MLP neurons of a small language model. Each row is named by its layer, matrix (up: input weights) and neuron, and shows model dimensions 48-239. Each number is 128 + 24 x the weight over its row's rms, rounded and kept within 0 to 255. Numbers have three digits each.
After each neuron's rows, "fires on" lists the tokens most often at its 100 highest values on Wikipedia text that the model never trained on.

L3.up61:152142135112117145108145146151093120112125135140118131114102119097111146140177110110167088146147109107131126109118120115117160139117138107107144140151144189170116147109120112135122139127149126080157124077097124078102127212118112122114126090071140115101161139117129099171100126156128108160113102120142130133111108097116104138134144107079106077165094130121152124133109142106126069159146122155141126166112128131139140101128114121152157135127118123110160104113177107164110128139143124110125143169122108113147120137109094082163159119128131142136113098111147102146147144139144080107
fires on: ".", "\".", "\n", "$", ".\"", "\""

L7.up723:143148120129064151146150110133127158101085130111121086111131150121157126141143082108148168153148131088158155069092153176086161137120134101104101141171166146084141147143133108171147123118128129133146153107140114084125081101134110128131134155121123132111085084093099110153061174151111146152093166130139163089143161140099110128158166118141086147161130170129124118085099139088123139166162134132158099152126155133148140120105137141120102139144094104130121140093141112159156119132110104122129144120065131040135125154083165125141182167106169094148165146092176117119145175082124146124
fires on: " |", "\n", " ="

L6.up1078:124112106139108128108109145172157142132139124147115077081119111118114130148145105092111112108146112131109131071141118146164084129078126123121126129140096137105156138108139127138126158142107155077165077142129136108122131131171157064142090166124131143119128095147110126178135116146152136062118122063115121117165130144163121122160134086115110135107118136141080101139143117132148126103149084169146168126139134106128115143108163188087113138117121123156103156100116171145124111121122132120134143152154142132128123126139131090121114127138109103143147107146167100132146135129146134119
fires on: " |", " in", " into"

L3.up1903:183099110119148132121087119155094109113109129126149150123122123172119143060106161180125126141091118090102068127138075120126137138131120127109166106112085134135127119151125101133151104140127137143095111155124150130110122140152150119151109124130132105144096164157146089120114147110117095137158089113129106115129148116114177105128150094118087175154124177169177133155090116135144120103122099111076106129148161103114155110152120147137147131131170149098161099146121119161142096142131139144137117131143117130123097128087122112155129118133148140114115143107126185126085166132138118100
fires on: " from", " of", " both", "ows"

L3.up483:170151145147108072123145119116123147126107141110150055093096126104087115134156131124161132149113146107215117143157120147111124065163115107105169167121157107115164157113105113182102137126121099104156136103151136116125110115137145163132130109138126142123092142130130139120103129071122118176095113129115149128163131113115154134141144155132126131128100161119131119144128133147173110118132131118173135136131150137107090134135139111108107150164117128121113115151110084107134158095135131121135126144119134101132123150117153127144109111134148126161148134102107116077117160167143132138
fires on: " |", " as", " for", " before", "—"

L3.up979:111129134147127090166120129162123108109173102099118150114131153126142115109083130092137089136096077098122183131082122118093134148132160126159129127099136102075127124147141134151105089126159172108119138111142102085178121132090122141107106159143101139142107135139121120144116104148161117137107109129123154125123162143139132148122162153158161104158130139120090108140115098147119142130139098097120164110096121114145136098094129138127159129136133065109134121114093178099166112136162121155147126145130105150093115131113143110113178132100113119114115129063102111114114102121125143129
fires on: "c", "al", "ph", "b", "f", "if"

L3.up552:082115135122135161138125133113144143135134129121136064098129113125146150139120135118149143113109147123132125150115122151166140140140128125097092142104176144029124122122097088113098100132129171080147123099135123150108125101123152137108091141126164153153140125118082166087071125194118146117099124135123113147163160103143147127124143160120077146109102126092093137118117138120161087140125102133131089117163136105118124152124119130150114153073123104162121116128159122126107150129123154145082147141148135082135110148110133134173098121136151113167095123105124098117147082135152118095
fires on: " of", "ong", " |"

L3.up1028:121151115140148169125097157114162090147120131139120095128173155104114137174109126146124072127125116116147163108168146143119116122132078103115136167143125139130140127151128123113118085143109152123116119122142118112105106080123133074137100115143103137078140101146130108124109149145123135122133145154135133092177106125077146155126125101132095121197132152135136121137124128105118101081105118113172107146134108101102144118125141078145088139162125126113109096089157145104126165119104152131156104141107193105124123162177129101132145139160166121134174143087154105142147135132090128122
fires on: " and", " |", "um"

L6.up994:131116144158120150162144080147145139182118136144128081159153093147129133122095186097115121122121109138105110119119081115170099131155129118102131121175137127104111144122147115115109097099109115068130122166098105091133120117099122124095139140167135133102143081199138129117155108121099121118105120125127139102122121166145137115133143116154127164040113124148121128145136155135113125079166095089140115111091125140110196129149161152085107104128128139147131122095148147110147159097148142145150127120118079177129126138100130115150144110155114113107089120126120101170141141107179123107
fires on: " |", " the", " The", ";", "\"", " -"

L7.up1414:082162151103074135101105120153127130139125147145130147156132138139153117104098162107178122108122148112167146129134131128118135106124166105162111107129095136075139098114169105145116145101133112119128139113171139138142114156122125116134131131112124156130094134108150127096116136103143078161155121109115108088098113119107106133137174160098143127095128132104132126120135101142139098118123134099152181180183080153117103148154148140129104124117121148113162111134136117122159115108129132114104127171140103132134140169141083173164158133158131162127176108133124101116121149130084145124
fires on: " M", " R", "om"

L3.up114:183098142162071141115141123097136130119141131166105144144127116122149137115154090120113122115188138146116159153136113125104143095097145157117092170127120156116104173149074133159097126124147140117132102147133108159119090135164131113154126145145133113076130147142165131142129146149070060097152123103089162133119138123141141083117118126120076154130126117151144167106113120155128127131155084092126164122177135106111171131163180140113090138081113121117126120141083158154125127152124138112129124129095112153164141118178125129128120127118142105107121123151141101130118087105148134082
fires on: " |", "ri", " 0", ";", "ill"

L3.up1502:174127131155107102111177109112142140136131138158128129143151097157146169172123125088162108116131144143128151135067110132130142164143127138153138118185094142133127170088139149164153122123139156111102127134139143119139163150113135081102158137146102166113144147090153064188136116165141148091128143127127147143097162108124087122125109120111128126118105128137143130046117153123122132125135176117132120123191114141148095161135145100146125127084133139141081122186088102134155114152125117107135089136090144168118134140124094122141106126167119142102113136100094116111103098169138112138
fires on: " and", ",", ";", "\n "

L3.up837:104137117085125121147129096090158110144152132162127126152107140116141112129136132173143137126106148128136165132117116166123135103120139147116133136128137114148151153125129112141130128127135108136099137056130149097159130161070077181130150135076133082141111115161108144109117127134134127111084194127134161110147151121163122132111161084124149105143155148127086095125123073154133122167130134064158145122114158179136123090098120153130145158123125155111136099139113125094141123159098057162098110092118105127152167141126135117169110129073109117100145162127125132135149105166145191098
fires on: "f", "k", " |", "at", "al", "ish"

L6.up1340:101104114100114107164173143175133120142096102163116165131129124153124114121096111128109116121162144127129127142106136144131120181101150129161165114157142139145099107121176123144109155142123123094124122151119089121170152140127104107108155192131134164140123156113115112146148149115134119091148111150141145109089087121132115160134101150105118143111071143117141148105124130123116093155148145151157107115157106115125147188132106116132157131085157139151124133169130104124120135123099088115205177100110131127126107126150158137139135159137152092128142139126146154103115121121123127163
fires on: "o", " and", " &", ",", " Records"

L3.up1634:108128177073146091154118147164131118133158126102113112131138132136150143136099119167120092164172108103104102113127152125138112138090155172132134137180148113148141129109091134183104163118149117152157125138120165095075148117140092106120122154118071110167149097120133141128179112132097141102118171144131097159136134105153104066119129122093166088142138154176117117117124148123125101111136148165100091154174116132123135154144143174109095118102098135139115125146113137097124140095168127119107100158107105139099112155123119111124139141154120123127132109149123114126136140172158168096
fires on: " |", " ", "|", " Team"

L6.up1197:096109144119137142152130130132119156126134147140119076108098146125133153127173127097157153105115130123093130131133101180156089126124140132180129120088099128126104103095111137104127098132135121137137098125132090114109143121085123111126163159155131115127151090135090092149096140116124143120152118097109100150135127155195138117158126151089112121089118141116115115112146155170151120098108150147124127097137141075118195133134120109131137123108167155058136095124106119140113100139164099112103141143131109168131092135157157106111146136150142112166096093151130144107118169137164072103
fires on: " in", " Road", " on", " through"

L3.up1824:139154141138123111133120135138132111136131174144123162093136108082086114103119131126152146150112109137084167179064123163147075138143108149126148071109145121120147117132144117156105089141103113138107128089096165174141113144135111128127126104105145118123159137162158117114140119132115101128117062105103125091145103149125126081139152093145149094133155117138109167152191121129122109164121133175131116176126092137096093079079137089131127152128067147111142140145169174100136117151154151114196154104121084164148140110160155108114129169095144072138110096165117085197130133160129148150
fires on: "ar", "air", "'", " of", "board"

L7.up1258:136137127149142100139116200105129110112139104096139085138143124121132151119102099159127118127168147135159080129122142120085154109123131148110113092117101102137134105099150149119138152141114109132140098164095130162140114147080142091157132159126138089126088102155122088105123163118152110174123118095102113154179137176127143140098134113080143090125138098107116110138104133120118093157125163128132158138088132082137168094113100117128175120153143163146117131113087099186145123141124173128116117123133103105122119186164124135116138119108093118210140065089144136095078123112163161141
fires on: "W", " W", "ew", "w", "-w"

L7.up470:080124105157162088096098134115172132137114124097091131148130114126130097141143188142125119157134150120142157119160092161154124113090113142131139124114138091120086138170151134120125093125123101110101127108145129152149098116153121138110099081153099101126125107103143132149138109146188141107117129166093124113121165113128119111135143143171104184170154133125150138163102145135125145109145122127121138163148109125154132132175101160114107116111124093121123130104148141062137128153107154170158103133141106110142107099118117181139130161152131153144088111068132163104129118128159150124
fires on: " \"", " ext", "-", " int", "t", "er"

L7.up8:153161085137133117162119126129142147126127088152118158126128110159143069115123114132132099136124138103158114125149097134121143145112147127070095179138164142079146173102126135136130137111111124150141142136105128127159113071116195136144127172115139125139145125134115146104110135103140093139125113132116119079149154114136113097170084140114158102104119100145185143140105143118161122110152080126116108137163112166145160107111134100125101123110120128134141132118152119142129129157114151086144151177126135135111110159112089149119118112119115126134151138086092095162132144149133139112
fires on: " and", " ", ","

L6.up17:123131155129098057124125135156160138145114131106113080114116144104152118152144123105100131128156054107126133131111123109091149157115132137113138114164146129114144117124094089180119127131101136104133150123115106133115083160152118128141101116125092158128135145138158127121112118138127133109101147157156122128118118124102113173141109134101124136106108116125152135110144089159099162134110151140109099123131110157094138110115117137079124158116131125152115122137140186097143149072142145115118127142177136075120123166087133123110148145116107112153164135157104082085129156074128140154
fires on: " |", ";", " 6;"

L6.up126:117108144097150141134141109116134108151111087173093154127129130126130082140131094141153112158131132116134133127160131100084137149105124155117160159104178118091148149143103141088139150148117146125120181136123103123164167152100158125131116148125102142088109123123170109141127135112112148132082159129131138144110146129149114124122135130101115128124107119117090136120146126143159121115158126107114092131161149115133161149103141164169128098084128090089132150099146130109189117153151169157138165118133150143151081128120144104108149160153105122120152152065120137132126138146129139150
fires on: "-", " (", " ", "/", "–"

L3.up1682:122116107123179159141119111162136114104125139139141104131155125131120086152092140126102101159135085109156093140123115113126085152148124157178138111178151106084132130151165126158118172151145137167133145132105124107084167126146141149096121128119108111127132148087095108167080112140133125129110151112117132134143135123181138116131147109114071114112127118124145122135095104113177132115153112137138173134118115153188097128155132143148137121122160098121107126114091110122127125131136117148134175087108116100090102152112093151132160108156109144104122111133092124128130174132122108118
fires on: "c", " car", " ac", " Sc"

L3.up1263:140130139130112161146127109094061069143163155136123164140131096146144104107105112146118117089079125129116136120113104111079115094119137102199097120091106111080114162081109129144099073133119096100113161173103150111082168073099107132126143130164134099120132123119121104113109145133145122119107162127143122133116150124135099143118124119131131154135149137133119132131117142148131129138120123127121147098113127160170130154142115126178129139148099155146132146155117154146167131090135163138143145105112124166101158112136096152119122131122116095157098129137158135104100170127168110121
fires on: " The", " At", " He", " By", " In", " With"

L6.up1615:124127104095120139128094105141134139161072136154121132159125129104199138129129123155110131162189138153156143124149130129119179148117138133139127096127145107124144101090101107136144132097108125154120160162158111083109138085079116117077137104132154145115151129110078163123119146123146082112125099129132100176084147153114141123098153104137097132147114138086143148151107058138131083173144122102149165108218080125118102098090103094095079135161098126134136123146167156067130105110145094126149141164178152095182156101147153138163140114141112127110127087139110122103133136091171185183
fires on: " R", " r"

L6.up1447:124107104134154139131122177143109112151150102131118138151167090138142121113146101112152160126140119106095139145113145132119101127103135122088125112145137135126114144129157112108125110141119122133107121136102082125121133140130128112094164121121090148131153091164161120104100100097112103124110165108145127129122184142074123147097154090188121125122113120117134137083113104149110168131144124126157129110101108130133148136120146101135139087170145135183109145112139095172144122151146123108104184179139096115140119154150121145111148125077090105172096095161111108119115073136122138135
fires on: " w", " W", "W"

L3.up941:088140122167121086114142142148136125101171106141112158134118092154137172146133164088141158134104108106136099090107091173126153157099160097108137150150152157125134092131124168125170098118135139065176127116146137163087107131157102127158093157104106145140108119173100102121113134094139136151134136129136152133138134127105143118130140131177136138149125141135135123136120136104156130141121120122099132104120142147140134151115108112156106135108103123062112088129139148109112087162105138085114111171148168097101136132107156119126149152093102158161111113110137104122106113139146111118
fires on: " of", " in", " de", "\n ", " to"

L6.up705:105144142124140165079121095118134140131109112095086108122107140133139150157123143100154115143108181129150129133155114143122110108125121127125086113122175099086103135161142132105179119113081150096155099096098142157102114110117130135089116128148129116128141139129167141139113109171150143122120091202126117146136122115142106142101156140153134137119136108130142171149111093117152127131123092159106147116134101123130102105130168180125090117111134152154104127118181134091133075141123171117092110180139126149116090102105097148136088089127123112114139150106081164118154146161118160134
fires on: "-"